From a checkpoint of a small transformer trained on Wikipedia: RMSNorm before each block.
MLP neurons of a small language model. Each row is named by its layer, matrix (down: output weights) and neuron, and shows model dimensions 0-191. Each number is 128 + 24 x the weight over its row's rms, rounded and kept within 0 to 255. Numbers have three digits each. A neuron's up and down rows have the sign that makes its largest values positive.
After each neuron's rows, "fires before" lists the tokens most often just after its 100 highest values on Wikipedia text that the model never trained on. A number after a token or word is its count.

L12.down434:094095121139113127168084143124159137148138115156125062093136132142133100127114150106151131134113110118132158117157138091128149146093129143132154130169136121124144144137152141148146139092157132116150128121141150153120120116161158129123128106123106149125171137143127130147098143083114110135131136107115134101151121122136161107129119092164164104132132085135180117086189136123145163144114118141155158133123130124165128150158164188120085103125168169139115096122140120101120070153152099105105074127120133112132159077157120137117173160137137123099172167130134089166145096142134168085
fires before: "\n" 69

L7.down227:115128142094113105121137097118145162164093080139115127144127128149144126169114105106165160135146084111119144115149105148148156133139136130113163132155141132095134144114115145105121105123119085143123119198121096151145151122102136116118108118141092092108098136141088121106144120142136135115125133129116132099175150132116133094100098136118118152178109103042139163157125118126159117159103158091107062148116110110122073099116102096109156127082138124162103126134119115123129117132098091078133153148112186119112126111111113124133156094095126148119099127129134085147128110123142173171
fires before: "\n" 43, "-" 12, " The" 5, "|" 5, " He" 4

L9.down403:132170094134121164102133156122073146114092136156114133102149133119157112163112141139124133105135107107148129128147086105107113167138134117129163129123166102098108152114118106134166151148139143127105092108109085067174125150145126101096135115116154135110140167116167123107174169171130155110121152113145117105108122158117084140133084113108154130107086103150110146156135126145127146124144126142118087118133083123108091128134107158110161093104161159131114144163134131093132143197159163105112127117123112102146110102165170115126098153149155096088112140114164117112138105096120167137
fires before: "," 33, "." 14, " |" 12, ")" 4

L14.down407:122142102135147162139140117109196112130128158129148110125133094125120139096138157146102130115124144143109150082116128123116137135127068138130133163113178099142137163118127078125115137116127180123132181126118155119142148105189135103152139152152126112133118107122126103159131126100135106113105129111154143094110130105145177046134135147121113121162149127125104125080136157141130082120132129122162119090136120153136129110153159175099096132152166147125222154128124122135131135113092115107150155126129157113086155083111121163161116148146093144155123148169115111137108122128130135116
fires before: "\n" 39, "born" 10, "19" 4

L8.down351:131102108144092154163157137121080136166114088100143205130099109144109126162114120145093123139143150158107139146111122144117076154157136118106138094118111160089154132128143130135106117152089130128170136138122114146146123126094146078101100125177118164115141159138111117151151146162144096135130151129133121101130124103159127129097129121141194106095110097133142183126133116111129156083086115120138139121112105135110174170169104101144145142161105145136172189139165103108076141170143120133146142125130134130109076110139121117136122130131129137106083139160125138127157140149128126122
fires before: " was" 32, " has" 5, " is" 5, " received" 4, " later" 4, " also" 4

L7.down79:140134143112136147134044137151152085128102141107107113110113143101127106155159156125138139148126113128140156103120105108112083138126122130131149127157115116099145144159125123144150110121118112141122135117111123157129107128125156111137133117115192124139119105120109130142186100155092126140113097123135137165127128109139116103114099078132148102135138140135159126116112149119132134133150182110168135127142139089124136132160152000143148137093127121132154160098097121114130117088107153139114100123152150123148121091119100122090085139121148143155128148118118140147161154109129099138
fires before: "==" 26, "===" 11, "In" 7, "The" 6, "\n" 5

L9.down55:127123146078145110140072115101135151103129137137141112092135137096094127151127147091124112159114132134149128135147136119161141129130115129113155155100116140065138102132108102139096125104060127118109080185134087129150110130130151092122140133143121136110160132137136148139135116163106138105122112128113161116151121136136133095122117120135118140146123123082137125154107080148140110154128134133090140136109088118138150112161132000153163147120143130136073143129159091104105121131118128098129137110143159114109142102137148139108174123139128154162107144145117116110135117133116119138
fires before: "\n" 44, " The" 12, " In" 6, " He" 6

L2.down197:129107187112101141165143150092125165156120141142142092130141119101107123113111094107098119098138134135104115113145136100109113159169146163100153097156144129108175128118125155125132143102087085126150107114109110134102140150098102119132132146156140176081104109129170119128134101093134149111115109150113108107087150120153102119130165090119166165194167119120128158102149101128092121108104135147107150124124167083159096121118102112133149142126090154090130169115149121121124097129094117166112114093098111102092114155149150131129137149146112141153133132150142167123138074111145082100
fires before: " was" 25, " is" 14, " G" 6, " Ag" 6, "'s" 5

L8.down112:135094113068156136123105126138107151127115129139132100106128156115109140105129136137153105140124152149125116147133129109146145095127150118131112109121127128103124105114100063142125147101072111110133090172128095137127124113126151112143162114133113105138171100142112158151141127162120112145155102136119142136173115129124137101130103071119113151159116116123135162140105101141120110165131155131109141154113111121137132114143098048109114110111131133132069145134162083113102143133105101121106130125127163109100134115137118131102255138148138152156101126132128107156147154130098137165
fires before: "\n" 40, " He" 9, " The" 9, " In" 4, " On" 4

L7.down101:152116165131132145144140140107110139118141122155101119121150136168128122107077120120140131117096108151096089135173120130140158118110117118078109116136140105117082121141106122130164140154140183103125093132152105113165119110144123085089148115101140119114131144153139089106107159138121103155120147144109127151125116100156113109132112135165175185123105141141140130102122162162181195115159165137102104080144149121103109120138132149134096086106151096141091102106122147137118090135094098139159123165176109087110104162137169132136130128130136116095118155171151136130147136108103098076
fires before: "\n" 28, "k" 10, "en" 10, "ica" 4

L14.down175:135125114124144124143116155122150074113132114136100122095131138124132128155159155126141133131151117114099108174104141130142137125159118138176117129154155162154119154181120123119103132105153129158112169139158158084139109110150164155103139146123117142154177094118163110144180117092152115177109119100141130123165133119130132122076164093135114121159140077100156112115180102133162132140152150144139139113134089131130080108140115129143098127141140121084192125113145109088122158138143105136144090115086155137116121092100101101139151136104122106128172116121102138160109139105120172065
fires before: " |" 53, "," 16, "." 12, "–" 7

L8.down116:154121115115145155146029135146139122117086102101112117129113142089116120132134141113092142131156132121153110091145103131133139107131137100145113118129134136107139113129121114147117133139106106139125132120147147145136132114115134162113139143143150115125137132156120108094165140142099134132127110100115131119144101114142125124129127083129140105122094149161140105124131122118126153144140159124158123119155134100119116131113113085166097124083149110123207195094153126104103155078136100099118093167112142099131107112123126136113000136120145144146121138106128122110156131109119108138
fires before: "==" 34, "In" 9, "The" 8, "===" 6, "After" 5, "W" 4

L5.down256:109130139139116157125141135116122117136116094146179073150158112130167123159157149117096120110139118123122100100161108126115140135147181151111115109127139160075115174120141099136085132128134115112146103187135107181138170155147139132114109102161091115081143119131117108151136122112144121095157115136103142081123114124109118129135182161092154126161099133131152147124140130101109118111137124159154140159077089149101150122167148103112140108117093153103155111133157145121113106123080137130112112187106147148151135136136134129120224131137146154116123086129123131162116115119119093139
fires before: " was" 23, " is" 20, " G" 6, " Ag" 5

L11.down303:156107132115149119125088162149160109115084110103119119093122160082109099180144123109109129129129146134083135160122147134146158131127127161080111147137162184126164114115119143109085122149082127185099097094152119156119117108126130091133127121114097125161137122138110104163150170142180150123134117156116116136136136106100144159093136113128171129127129134131128130114130140153114123151161095151133166140107108139053118089113118154138144127133149115095134129166127178115110106181102121120182155094164165150131140129142139119134118163154149163109118117166127106158112140162142148112
fires before: "," 28, "." 16, ")" 13, ")," 8, "\n" 4, " in" 4

L10.down188:094130146138079161119145114152133112144139114133154115087144153155160138139072152132121117169158119142125146097119144156149116089096138154148154181131144121174120108112154124126095132094149160110111132101170074111084145131141133147111151122140108130120119088116148156129143179133124111113142132128114142148172139148169165109108103090139128123128162115119133092105169139144143115120090100123150070152123101149168151140135087097147148095123131104135065099148165155094118170162130093135133126113125143120104122162119134121128140125146145163111187142178124120132116137097113107118
fires before: "\n" 76, " a" 9

L11.down361:142102150126123131097098138172145139113102135124103099122158122119139146134121123162089125137128157168125093159111152126164127101144132124166132121133125159125150105108115146104115140167114106117117097089133141133121094182119160159077113145135158160120108142181129117129112120097140173113105082146147154138121125107093131115110113130114137144107133117142122155109159121113144099107160102117142128132125107127126148108167168111114136126178162123141174103126100121114105149168178151106189132121078142143175130107105121104155190166109138123095065128112146101179119106105097102127
fires before: "," 24, "." 19, " to" 6, " and" 6, " in" 4

L9.down190:152150142091130140118095141141134110117100127146089109104134147081138131131142151117122141146122147089159106084116131097135101143110121159166153116140135122112144121146119110105114124135088119127126139117141112151128081139131174120124161135128189149135141108133128147148120145154135106121120088084115148135156142106149139105117104099148133137133126127097128106119139121123113098111136147146182125140132136094158137140168170024142104142101148128151114151127120109106131154076143096108089120121178179092101156116107133119108023128116148142130170149106107137130160119107134145122
fires before: "==" 19, "===" 12, "The" 11, "-" 10, "B" 6, "In" 5

L7.down437:118083117120135173122118120115130094114142125161079111100142136109152139121131129100097152108167100130151136145171167120113113080163111088103108128121144131077092126123150127101105131119132116148128144123116115145131127118093151154207115104146146098149122116130115148114116110087131120161097099115089097119118126122091177092141110095144140095152092109110109133138094119120124136108148131112076122149122114107102087160159123079158124112144103125113088125140148167140112075168108119115099152121150138091096132145149100127128160149073122099109108103168148121134098111099091148133
fires before: "\n" 22, " The" 12, " He" 12, " It" 4, " the" 4

L12.down213:094103132095092096112133153119157076105099125110116151139122160135122113124134096132103071127127168103159094110133139099123102105089143157149143090112135133127152154100102124115129110107114097136162186143141143148149125149133109130143141103145115105142177127137096123161116165111133131134116097070152126153119114068097147098097162144126133116124132094091123167128180139119160134086133129114121130101137106120118166087150092072136108153136135123152110125095112083141143185137108114113117123123103137118134131076096102129140170127158085136109162129119146127172101137135126130162
fires before: " of" 37, " for" 13, " |" 5, "," 4

L7.down325:120087114117081097158133135121082144151112107071147122131137142159135153147132117190133115125135161092136143116142139149127141169185136116111156122141164137093152163136104141099148110088128092123119146125109135114106098119110164113119154118127150109111126128146111133122143091120113172128111123124118151074096145090127136108137145123087186150155144111152145142132114105078097118080127137108163120161114158143099113150110126143128117150152164138124090154144163122102099126154147130158109113161069143141137115180160089110130108131108141144138105127153155150150137091146137063121
fires before: " is" 27, " was" 26, " are" 5

L14.down155:139147169135147140099102113115131161151108156130110108150162155064097123104170109089147134126154092102139059115149154119114150127111121100119109097132148156113146154139098105124123146107094146146106120123113127115107151156165146160077088169133100115076146124139158119172138113111103102108112110137144120092119132121161135158158161133113140129123121113114146141112166128143116126130122163095132120123088184155147116160148173169099118129157104160103128150130159132119091115159166134112123131141131148099096123078120106155155137145082120109085157123132133121149102123179104112152
fires before: "\n" 54, "-" 10, "ous" 8

L2.down162:157142154138132080126106148140107130148154151187084112135117111148120118147087143134108180109148081156132096125092129107110105124125153126159131140162139133088143127133078088151123132158106127066106123131116168163144134114146139126118093124149145158170124097125139099129141123130114072154129104212111131134097140122138127113122119115132126135103171089104140100139165152131158132153151166162111136125091080129110122120112137118153146161135144112127142131105105142123136112128159109112144156108101138151092121120111119137138090145071166146142121055136131096109101129160126124155
fires before: "," 28, "." 12, " |" 9, "–" 8, " to" 5, " (" 5

L8.down339:125102108086126128146090095119095114092097123139132093116129073117121126163143154118101100134150123127137092114104086101125101117111107163140090135150131108167120125154096127137146133118104117133111147127136128148106130121106109123128165144142159154110153110115136094116136126172147088151083105086184158136129094142109149136122122139083144111148102121138132143140104144144103089116119143082176119127137118098154109110123132100128116111140153107116205160113116099093137129133098124179099114131155152146134153148151126107118050170094109131163152170111105172131150161109121128158
fires before: "===" 38, "==" 34, "-" 6, "|" 4

L12.down426:099104142117136107115139148139131132131101120125128089106156130172097122117145124127082126066127092125149084157156142137131108085167112121159089123112109080124160108130103154123122155104122093143155126125123113159126095159091164154145149126106105142104135132167112153156099144146132140135090144153104117112137095135127150117108131151063149127174125126144086148106093109140135131094157149113172091123166126156141117114148131128117155146125111123113126120126111142140160175135113101127083120114151120163118177130129131160144197117160110142107136083110192083142140113139168111134
fires before: "." 32, "," 26, "\n" 12, " |" 7, " and" 6

L8.down248:170127123119164146150049119130137119105092117115153099105107124087133111146150144134127125135137142101141137096098129107119078124114091151179118129123124123158156148143124122124113140114093111159119147133136148147122088120099161109111157130116150127110150108128122104145147117173083102141119099100147163146138121132145114117113113103095129105101116137128161103138096134113120116127148143118170133141127120082122121118116122001143125133126142117124177158108109099081145144090094157161098114118157143149145141111130131131127072168073123149159147139109116134108131140112135096150
fires before: "==" 39, "===" 25, "In" 5

L14.down161:138131181186121158106162147140158144127106123116101153147151097139128139148115135105161107116163152126122124118146155139182066127117106107137108118120095147113133103115133092112128115108151119171112106090120107128131120165106164136116131124118186182128146163144156147102122129110115172133102132114127131102090105116151129154127079103122170139133077121123135141150102126143178132144131124130165081130136091126100115089106141162118136145097115104178155106128152099146109132146164115149139159125107107116141110157123095120128181153153087106168128151092169138134095128090130106128
fires before: " to" 32, " from" 13, " in" 6, " into" 4

L14.down201:133135117122088110117182131106125163111063138111096108124106074126143090133108129126096153122097144165141133103119111142158142125101085117117112192112152083109131173133126123085111129119158152129140116149145109121152090138129135112115103096118104127103121103142112137130128153158142147117158133076125103137128128084150173126145112090111115131131109132086162118152114144183138121142139157157144099135096131138103117119104111161115099131116128187160140143116137105075145106100128148130133110134104171129107153088169118131128107147098169163133174119130175090114111158132141143165
fires before: "," 59, " and" 7, " |" 6, "\n" 4

L7.down161:140133119100162113138091153127137127104109156121108130133158136121157152110114139150152082103129128139123143121151128054153141113123151107111195146108113129132063159146179129143108111137142155112119115140133119159149065111106114117134163122135104085143134113134098089143125115098099118112079115153093138123157114111122122108140095101136151135095113102154123146147131140110161100104081141141083094178142123124142152150130164138159111127131107125132087124140095143144097098137116126061126150129089123132111112159118141139100080175139120123118144097125128170076139107137114097163
fires before: "|" 31, "\n" 25, " The" 7, " He" 7